config = dict(
    n_layer=10,
    d_model=320,
    n_head=10,
    n_kv_head=10,
    head_dim=32,
    d_mlp=640,
    vocab_size=8192,
    activation='swiglu',
    norm='rmsnorm',
    norm_place='pre',
    norm_eps=1e-05,
    positions='rope',
    rope_base=1000000.0,
    rope_fraction=1.0,
    qk_norm=False,
    attn_scale=0.177,
    bias='none',
    tie_embeddings=True,
    parallel_block=False,
    init='uniform',
    init_std_qkv=0.0212,
    init_std_o=0.00475,
    init_std_up=0.0212,
    init_std_down=0.00475,
    optimizer='muon_variant',
    lr=0.00658,
    lr_mult_qkv=0.5,
    lr_mult_down=3.0,
    beta1=0.93,
    lr_head=0.00547,
    grad_clip=2.0,
    warmup_steps=200,
    schedule='wsd',
    decay_fraction=0.864,
    decay_shape='linear',
    final_lr_fraction=0.0,
    batch_tokens=[32768, 65536, 131072],
    seq_len=2048,
    doc_mask=False,
    train_tokens=902600000,
    steps=12500,
    dataset='wikipedia_en',
)
MLP neurons of a small language model. Each row is named by its layer, matrix (down: output weights) and neuron, and shows model dimensions 0-127. Each number is 128 + 32 x the weight over its row's rms, rounded and kept within 0 to 255. Numbers have three digits each. A neuron's up and down rows have the sign that makes its largest values positive.
A block is one neuron, or neurons of one layer that tend to fire together. After each block is what it responds to, as a language model described it from the Wikipedia text at the highest values.

L6.down151:159087136131146118184138175151087131082088093108133145141198128106144139139145141116122241114161140118130122121104109129077157128102050122114167110143145139132108129172154170168083168076121034128102146101132159136070117110170178086164118126142046163157144136114139103154105117121063162206122162080125107132059139128106075103137119093151087109142108124133238079202142184122182112159104
L6.down179:175139097167140103131147104131088143167164101142123163090096144133125136093180143171046141105087126122126164114111102080141137170106076127107093130167156140134121118091160094090173101107134107163124127123112179168171130112102067155143155103119126146167140100172104119144142116084134061154173122078128139147129173160135173077084131143148134092170128109129159152074136183131118133099128
L6.down207:171111137121124158121180135144147107186138098100125120132103155122113152103141192168114204176098151129109068063170161115170138077089119105126104145093185131151137087084144108133150134174106135118144158129135118141154107128129053151133095081147154081144179122063060202126156143158134138115165150151138129101112156126119209097116148112156148059148154140127110085126103114086177200144135
L6.down230:167082142161204160136103084145142152109153112123154159174124146143161121075100139122157168147102147127099123122077150103121138201101085091096132143087116128118129152149138131149185108125109120173155033151093087113154169150091109129161133140173149116093089113141113169148164096176108109133208188100128167076155135105076090139114084125120166118175128105106063109173112094182061122128136
L6.down245:202189088131094167113058152103187117162133158165150087125109200173188136145126090119131125123120140063165148136100126176124133128133104117117115145101139136094118167139142133141117153112120113151161099139099150109126138101154118125088148115060122096113128117134145158097133130165107120159120104156171132179171122177110080165122122189130171104194120173156144101126159131133139148129125
L6.down254:180100093139129107146118130059163044141147177119163123121187176103124171184124090088147102130144091144172139118098142117141136119093136170132119126136107074118123130129148131108136149063096094091109141088117114138066132128112085127122114105103120144151130132141122169106118105128072100103128134148124125090142082143113128145070141132134175082095178096139097125113166074171160134100112
L6.down292:140131104080189111152024150086151114110106129152211124066103160129083112159086118080154163180145165080099127104163163098150116115095117194132115156147120155135098106082152185138188119160117081175128131120115124093090122149124110128152074147136131034173098149134072167085139177087110133218114067108082111138074142134092153125114154127120138142078154156123120100072126090123134188083134
L6.down415:166120134110125107144105132164091188129171110141133062111157104122123130125151153132141173127101067096177096142218144183112102149218067160138129106137106152158116124153130147168172114079143160134131104146131092087221166198108092160162069159160160205150123083109152138145141151110060158144128141071124115125112094149164102088055134137127137136073098140096158130168188171150155099154143
Description: Year and century digits. Early digits inside historical years, decades and centuries, such as the 8 in 1890s, the 2 in 12th century, or 9 in 1985.

L4.down99:128139115121104102155195119147125169159139111143127081116118122099107110175124102142078153196110161104143104128132089090093069156098167094112141113124158092063145078181216124144181171088111158172163105124124191069113144139193123141137096112089100132157144099117178119169119079129101135173136106127108066124130160112096164107167152083141141083154137088113166159181137091124114134073136
Description: Finite verb after subject. Finite main or auxiliary verbs, mostly had, directly after a sentence's subject in past-tense encyclopedic narrative, e.g. most of which had been, they had three children, he spent.

L7.down44:122097123131144110160141058161216132149128150115178139138107150135142083154086101141137231070109108123130161132139181095129051182106100148176127139084137154164139157059111078140104110070117124102125139184144131141156093096146145130140140176141109151137110119131175199146132043125108155174199115156119180148114112166078136201131148126056077091090159072082097129154105117191122109131113
L7.down149:111115130095154078198125095127158101107172073130157100143131181110115102135146094124116202156124201160109127098116169157083172107116120097112084150131123086104047108102147158155171091084118133181073117094086088066184149138092112197186075153115106134106114080120158131065161134116115124059164122109143130085118140111106147069143144152169066083160107157130168161108151088139133145182158
L7.down177:100088108056151144121134141150051122098042162120163171132160165096161083132083134161150223105050117170122170146150155151110135142148127137109163147145156098143151172096110085128133112118108078134118162112086144107143128128113137108155110115172098084139081075127117151109145096154077198110122160083091159099160104121108173153142162062064110128118112144160141106148134137176172201170117
L7.down214:113109140161113170151189104122134149180143111053083121138171162106096143141067144088131163127094179099052159160090154110092103166143155148166144189125040142095153145106162162165079126100097077134106108208124122135202152162057142122106113150136127138145089074194185141149128091093151132150149146064141150063134167177097135139228144097144074040128146123158117135147136110132130149084162
L7.down334:162133180108129124146120142157139129156121082134197141149143173126070136081139143182129255086174089124154125122158146109156069105165095176118152113110088109114091183162171080152166205132147117158146136139128098133114123141118115124135121160112097172146110092135123159086135163171156111085118155119029128143109185124124189132180128110081120160120126116085171157209149145159196162084146
L7.down501:177143094120100092164109134122156112134134119170151111130135142109118136153189154171159069140124109149188087119081043103133162152123157167114114120062116123158118172150170113128198143127112152192104094079124093111151148143121066095144127115080085121151130158186112077170113137119115144087081130095047169090117055191143193113195158111128112128164143119118138087087086094133137181133102
L7.down585:153143115143144171122112153094144175077120197147151153077150100086131159187188159150106195198132135138078071135149166120187107111150117114131158151169149152170193152155112088157131057164089140139159108123111193094145097134129135096171100135126102087124166135156136113107172158161139124063160133114132111141105139110149152184139104167099109111181098027141143121170145119162164137205137
L7.down608:142098081089113071156126127158134161110148147166137125162097149135113140193122149177197204097085140159141074096120098123148187118150120159115133097115158095145092118172147125085153147068151101111138158123132124148091109115119119169189149198142073131178117148136117103126075107196149189137122108112102154112141087179129227137100154151128144097124123124113206097135131044123150126145108
Description: Hedging and timing adverbs, mid-number digits. Adverbs and function words setting up a following time, quantity or clause, such as shortly, just, had, at least, around, soon; also middle digits inside years and coordinates in tables.

L7.down130:149134117103149096124056108143110129113158122179086139156167056159129164120141095176164157125214185159131107128108126093153114111136062148118187132117149132151127142106147118179171135082115121178153110132131139100133123133081120123153130199138109082115093160114094230097076147182176067089148152163072139106139131106164144114187093111101200140117109151172106142083107134128164162185143
L7.down171:164175168139104065118165051129106114122099081088144161113142068139093142093126123125199165094107166139162170152149177157155150145095111173111132118126150127107052116141070118165148132174146121126140148148090156103161158111110095095119109074130134150110089155124149097152125146151131134105178149177106055140062106116141130102123081129197097103159093122116134077133142132077124165116115
L7.down356:114089117160154114134168129123184139120145172083152130194144158158115107126097124123158134129120126151157210108217104055133109127095105133103120118130162112115114135093101190117094104134132129117063186077149143144125121149109101099124166085142132074132123105133158104095082169105109107125181149137195113161112182071123158158121109171102127133123068106149158162157094115113224177115121
L7.down498:094094161140126126119126133120127125095157117156135123189142119144131119119114130148155017100130167192136113113151128138141135163196146111189135162123166145110148108127149092123188098096185120085130124116120135140090171089140105129168138144165055136152139153162174121124080086062124157139151141131141102142116117119118130105098121127124140166128085128118104109144136178100232179176063
L7.down539:163128125091083097195121125124170107081101122159180167131068139152156141103170165146094081102150146084149146151163109107127157174066135157109141145126120153149084151156109097115088116139110141142135056134113056043128088196132068119127132115103122147157107127139099109134077116088082161192090104113131216128166193112098132176167151121129120063124154106039105082181086124073164117149089
L7.down572:132155161105143100123147061104101146050168141165124178096096115104190149116148183139136233184067148146134122167103100167130114147120085157106134114123153140149159129170182181117177135151109134133129131164121112232133060169119173097151105077121130050088119174130187138117122131141086127147152151162151140162096141165100100105125056135179124132121092114129116104152100075115171179156124
L7.down587:092110118080124141123191119094174136107089097171065102184129132121108164177164114127176087153138085148119107120135133120125121127169091122122132091079179141113169111150170141098067185096112077129178176098149139058088090155112107092152076209106111145108150147094170149132129100113168127152168142115134051139109125165121114138165143128170149117120072078109078124160168133112119130133114
L7.down624:107163121106125158114126100110113135165099182084074136102099142095125147130074146097177138123086157136103149033145069135125082076137132109137176138165158088096108136138124126149122130097166124114152079106128167123100137131103084138189074115191121084110152138082079167141123198112086167166096145065119177155149170117142112170065094122132144158142190215104133097121088166120069151062087
Description: Start of multi-token names. First part of multiword place names like New (York, Zealand), Old Babylonian, Eastern Han, plus hyphens in compounds (full-size) and digits inside numbers.